config.toml
head_dim = 64
hidden_act = "swiglu"
norm = "rmsnorm"
norm_eps = 1e-06
rope_theta = 4210.0
rope_fraction = 1.0
bias = "none"
parallel_block = false
init = "normal"
init_std_qkv = 0.0264
beta1 = 0.9
max_grad_norm = 1.0
final_lr_fraction = 0.1
batch_tokens = 16384
max_steps = 12336
MLP neurons of a small language model. Each row is named by its layer, matrix (down: output weights) and neuron, and shows model dimensions 0-127. Each number is 128 + 32 x the weight over its row's rms, rounded and kept within 0 to 255. Numbers have three digits each. A neuron's up and down rows have the sign that makes its largest values positive.
A block is one neuron, or neurons of one layer that tend to fire together. After each block is what it responds to, as a language model described it from the Wikipedia text at the highest values.

L4.down322:081142139147130114090100123103153194176132136098121124129119139134135086148100134120088172134113169098114125129072104163125106102151138160054077148129137120096143129128085120137102099141071150127184135156144147158152071132112106127105136141108136096104175074105120135102152064101139194130091140131119068077127156131122089072143124092106127120091142098182127150077117105091147134150072
L4.down349:182159110122161150123118139069116138130123123062066134142181193150166169122118108121127120137131130133114100159132100169116166125069131161144072143134171168147110144102127074080130245093068133077164150169137123108184122139148115140150098103086063083103129126141071189194107096107119125111117102165126141136082125124115128164160150133096085069118136163107176194113136100137147114089105
L4.down545:163092156153114169132099121101064172139193104161060066123141136134112181118116175102128096123139155085128102127129117155136107136152174137095105123135148110098145189111082118114115204126080145138187137147158120094094081120107114173152076152167130085064102147145118146092163074085133112038088146114121123136130098177122108135117116063093111103135127164065106142107103106077149121131115
L4.down697:116123113146117116116078136044116143189129167127167193201125167114134184159091150110197152165135183104089111125148179151134090104142139111187178099138138142131130107118140166134151210147097141075122128111120116103123099158110068163158192110161109096094107104166121103141118189159145119146123119140119129092134114160181109148136143109112091113184194160188151170114161141136136131168143
Responds to: Markdown table cell separators

L3.down132:113162092138134114089128168123132125172122074097100178177076115056105165128152195119065169066108165159125113124056153122120100139095091120074117128104137143091166070061091100121126150142125151139154173106132072075116073178118135147137150102180166109153092152107146159135066113121106132117068080182131142174121139127079102123141129183154105139122082147111111156100084156142154136076187
L3.down618:161180120126135065131168080162136102107175121117098173123146124078130126149137131106143149175072150135101071193175174103141070132138132134117100125141148151119131123125144142122108042139099132091177146105128160160064121046151172152154163138148128119149138136160085067124145142120135146104105072147174099169185104142110123210152140077132126135191115163125175132059128202162147111089103
Responds to: Mid-word subword fragments

L5.down234:138151129184169138137136094122116167104128154165078141134080130081129131101090126091094144149112153140069122155156202165181105080152105125089076087120125119143182172142113099109134026177131127087142183132060126130144124091190109122150112070165134121065167128119203140110120112117124126100147134102164176063181117174186150130071138080094099101161078113186173154129104143150160118148130
L5.down235:105160133150147091086123078174121083139138088148170111165107064092117053110064085172213152143103149138118149077128123146104093119136163162140125114144181089117179152116056144152141029130069129123182127139226153139086093116124129110091132165238151103158118137152135156119114151113088138118104088064130154140128112110121187092123145163103136110173153117052128096156116135158139114084107
L5.down339:126141153105128120125125172133105139114133144129151156188146121156113165138026188129117120108133200105120122151056136109154126095113154072110178106100121122098147119138122144146138188122112166121131174073081150080178143191166139124136148118109148112140098157079177086143160171171062092127181097131094131109112101104099127111146122132107125087124135138115152101109140112176042110139149
L5.down343:129151155109207136115176150137121119117140182132146107087108153167091168131183089119157118123146177106070175117140119128096106180157091136109149096094131148112160066105145110081141224150094185137109115121195151079120063165087150155119136172130145109124163196133157158107118103105113080134152124136107107124132150079133141121142097127113190133206104109105137113085145139085124185141093
L5.down389:137137096171169136157161168145136085131098095124123133123039098106095128129130119166113172130131134176140100135154102139134117142196164096113090048124082103141141172110154172141115000152127158090125149124143152091187109108148161142118082122166193137116121217120134151115146082115102111134098148098166106114092112082132085135081110092160117139139152146110125145133108127181079096126115
L5.down447:145121131182127124141158180105094110069137139108158150212141120117089104091070163144132110149114189145141085153108080100102075073140117153143111116113057116125179137128148144125159043128102161131099151087179144134144129143096146116139164149100118092138193113118122080106095167133171138215123142144171120056152168079162134105139118090063107132127129104129155105146170154137108155115162
L5.down540:134146191129118154121095140069067083117149095098150087132147126117165110130076081119138122093120130158132142150111167165149144159120135109151113095121117147165067130079169118114184086125158136118095099169150127132132148123138088130164161076092159143116141171122123154194090139135081103115080129050164197122150112173186160112080143160088149116077124176128111122128114127109114159128118
L5.down577:141117133065191125147096115177192152108158123130151103172127119137055116116102105132166178122132177158148121129110099136133132169167073118154144059135118132125118105152088140145155085125116185100117089101171056143110168105150107138117181097135100117141101158117176104164147134173114131146172132182128120075107162100081194157093156187079164142129142089154143122128131080100091129124138
Responds to: Mid-word continuation pieces

L3.down547:138116153158092119171124150127149147112199140124101100108056088116096146148116156182184111113130123106120125085143171077144070105106115122181085184141171138096141109142127118078129045098150117150138155153150176155086105169053159065156089170151126132151119128104061178131169160135107161123131173125134080165100099148114094152127108164155114125075113143089140184129143142115119147095120
L3.down595:139105143113060106102158147119165166099186128115084130128070077104099093103073117144142101103137165150107088087142164146084084116129080145179070163175124141108101156166108157109114079142079129146101131142117210191141110126070127116152100152142147084146114126106095128096187165153053179143093180139146117139110152171112098113180131158109140118126136161091134239141139135137125163104099
Responds to: Article-start and year digits

L3.down89:094146135147178115209119129131164078142179155186088134076156119132162065099135143138113141172123118168193102151091105116163159112156097112093127139145147167114139166163136179094152085094108130182135098134090118183145092149145136142134151148101157177122097162089146104129139132186186113147195210110123096121189119085090078102076107153115107178147154113143093106139111093085172147150084
L3.down259:115091125138120093169093146099130163035117192155055124105114122165163114169133095138142134129118160114166151122149142133098153094162114128112180154110092157134130138136152139135148075180115092152134105114172102132190134130112087147157116141064127130118148175096130185168168128123147151154170179075142080168089158165129103082156091181174148133086145131195099099103121088139134084134076
Responds to: Word-completing pieces, U.S. period

L4.down218:113064106095145161150106121173202158133152180145099132108143049148144133165154149088120112099092124072068173160157116134113092096134185102091188085114117196164178129106087149149107088144055194120127154126149159136111089116129197087104135182107124136125156123148166054074165083135136116177147118154126082098108076106161098124128127133118167132114140116133127126189163112075127147146084
L4.down237:152083087183177127113114083094084181199133106110138077094126113110110111086124110174148125116055150149154085121082120151137112106094131104156158126113116092143120114163158170092175075104126149157104151121142191114078121165073121122176198130104137127154104090110115119146145186140150149139148176099126068042149138089072068154124189180136128108145094128105100130149133188152122099119167
L4.down288:092158111160107130124095097124180077138096162127157127062156125107114137081158157091165065121114055168155173174136144105109095069108135122097117141099148091114154157133150132122115124145211121145134171094096154128130139088099139153076088107068184103125173099126169094099152114061094135133103080150154081130130168139084110119151148130128072083128107162115118202157160195111147122135118
L4.down420:140180125089149125124130097156140212169139170125159111129047152163125159163129096093127102196128060136148132073109091081094112123138074114209224139087140076084159131081177189094126091157162146136137176113094151119086147147141130123145101113113125082124137089124121077109164154110132123183167120127120139167124129193159140130143085140123117153161124106187135100102231189150086143121136
Responds to: Geographic scope nouns

L5.down139:065090128104128153168124130127134117156089107114137128124083132141099141102086078114177121088095156198112112106098132110129128145108125163114124108104135113116139124102043118158194095136072154149069123049122191152123125091175109136165126091132124080099110130122192127129152196128116137137091086125171088063138115130144130130103172122069200062130102164121107131132088154120103101102149
L5.down180:124060103174101167138090135107123126171120140168200065097164134182179133123091163083125067133164104168130148165185154102134133138156136145122168076122107142095087148131110090116098206143063145156103144077082161121153152195118119104138055085148147084129113111115115071114149150096091082156120168136093180114109130119132102114171141091157146164104145114121134165118184116139124146174111
L5.down444:099171115184141135133099130119130157131050131176166129096118142080086099129050104123130149080097132085104135069073097148082109152139092156120155100116148148129132139158119151135167000163089174096109099088121127148146139100159119130118136122100113064118149100161150062134125127102165103150180190084163143101148124144157086096138124134144160148140138118127108144119135174096143125148106
L5.down535:104141115100160066169132120167131110062121151146145150146061141166089137108153112111160133099100221225125110117149116122093134126111120119115148163100091160122149164094074074097102082111138124094138159126168104133178148168118057138110166125186137123132043130148192125082050128144141135147140121166104149121159141126078160125101102093157144101188112103150205143105097122156121125151169
L5.down574:137123142083134126079070132114123129104136116135127151131157161114141114097115127140154144115095086178155160066093148115115164155130135166111130108145168130103136084095210099105140131155155152142172211131172166107137111156179114145098132124142118082089139167126152097130131120098104134124129145117175164111167131120155130170118146130140183063131147102117133201150101121170118133168178
L5.down610:109166067103087106143140126123125145149108113075115138114120101103156108131170133154119097137120160181118130077169168062122143101131064201168145149129083144102158122089165148092067105105159108162133181119161172143139104188125107105137111138131110125115069115155096070110151127098151195111129113136123221106136130139091121114181137131139135158146124127151117076100164181138162123077143
L5.down661:141093132145137188138140117078177130079154138183101124122181103095094101156125102097143176151120132162119186116079149094144198181140138131122175122098147152132105122118158138140113255158122143135113176150133154148135148147142167104139154143121161098185119192155120159137102143113173169148123132131132150096121156134066128161156122125137173158083111148141142125076129117138106120054140
L5.down697:168140099097107113090128122199155094127114107140145097123188110154153185147133127058123097160093122180084114120136180142109113147131110118136185060087070087093167092139067130177144234169124108104100094122081135119144145075110142134018105082177179092175131155118153070169113111093072144115156179088097173131177113131172159155187127139138111151087178173121114140049101156132147156103139
Responds to: Proper-noun continuation pieces

L4.down211:182125151144127135146151127100103069111123115153127098103148097129164098180147126162127125156120073080117162141148145161163070157159144132080150151152123143174116140146084136133133109131110149066151092146130102109107059143122158088139098147107150120105138144117177217174092056106142082129121129185152170085098186103121137085098120096085108145132124097174095073168067135138173114092121
L4.down327:154115146078095140143136179093130127134190054145217119145140101116139102156145111115074142193079130115084137119115084101139071141199118106137119150147156098127113160153134081141106106140057124135146089099092100170091123117100173104156080110138155129141158126129136171145123106113076153113084106132143133114140182067063120143165136045102144162108165173104133113133115160157164103065109
L4.down683:192130157126115133140095103137138089165109109142137179083141146115161166129109113143116151181108121111148079158158128151160097097097068122077154147104109115130108130131069140201110186091100222095127076136214103076074133131101101077105152106099163135159117117169149161121105056136143114106137137123128161098110145105161116120132121169075120118146125128178083124151180095107124109154187
L4.down699:111130120195112113152141184124138136162140174120137119105068094104145167116149098157109132126105177157097131096219145145146109119151126102099121089144154104107116109116099129138119000134143128098135131136131073130078083169122114052103128141142199110138146100143151119130163117156097134080161106109154153114139138125077129141110067099133177119131065122101155110152113127116114200131165
Responds to: End-of-row table pipes

L5.down64:118136141163163142118105136147142102134101112078118125094232148128130152154106088135150176138147127147120122100102161177137100098089097121127074173105111169157171118098102114132133255113122163100142120126126145138129107173106141133089152119116085149143127170119135121148054061112152137147140152140128115139143149126112092113114139196136067137202196130109092149106134135096146100147095
L5.down148:093095161141182110186139166112092132101201143180150153149059191148109088166133044132083093155108147114103143124079087135140140137145118161102126098119112114180134139146138140121164045131069104130082191140089114096087107152124147148128149168131134063121155173132151155137135130156146151133106072124161122083168102176150069154120150082090163126070114140145137146133151072152093094184083
L5.down199:116119138091122134192124132091139151150127139131173081144095167115067123134131136148183103118151138104151124175117164103140135135123085100162128164097078143110156139134033138180107011160150130096160163099112095122179121190174168134172150123076123095140175152064168098112129180165136166110164100164058121103152096136128192078131134052128145133115088133160173122098136129098038122175141
L5.down205:122117122092113144158137195099076159193129132162166083077112143124140116130147110133133145082110125091126096133080090126147121150087110088129155150119124148115145176170204128105067126141193138150093120108109145139208110121128124075072127142086171138179152155119187090170159133204106080069117168101032104107143145109141081161135150161096193162167181128152090091116075116122108110144133
L5.down214:112154079112068129096158134143139187186116116094118117144135118037149103098127121183110127100084110101181182113158069167163142147099191164114180148139196143125131115135101089120149005171133156078092168152137136175153118138149123126149110141105130121152224134116162087168140157145127142075146073054071093133138122181192169118131139161123188155153162134102060059127127131120124154105097
L5.down365:145178122113127088204129138142137068107117107159120118160106126112109139169132107094130158165130117206150117038095177139144099126103155123142137131096132141083120138110121153106071162165150096143074096100114100135107095090151089158096011120159129183161133131080159150108067126094162166142126143134137144143178127103166179172123163145118123178058104142190128160151166091137087157084171
L5.down414:131147099128142152075102130170053091099132110110166136163143162102152140133067057115151141129144130177144138092115140123106121055109157145124166143099126168119193114111120143155111093173164124126160139148154072117122184152092168171067118098127125111123123152094171086243117123134136083160084110132133141105098099111134043096102060027111114130177128095153090077140170148102071140118173
L5.down554:114096156073057153157175135128139204164169137137168160079099143167116158101118134182124141118131097110099121155114125127122157109108153157145155131082091185106173133156134156140124131123158129098095166121100164151185126137170212061176130131081129147139153124112159091141160172130093114140091162134087124105177125083131107146145118132136155150115124136170071110143070095172137095111123
Responds to: Second piece of split words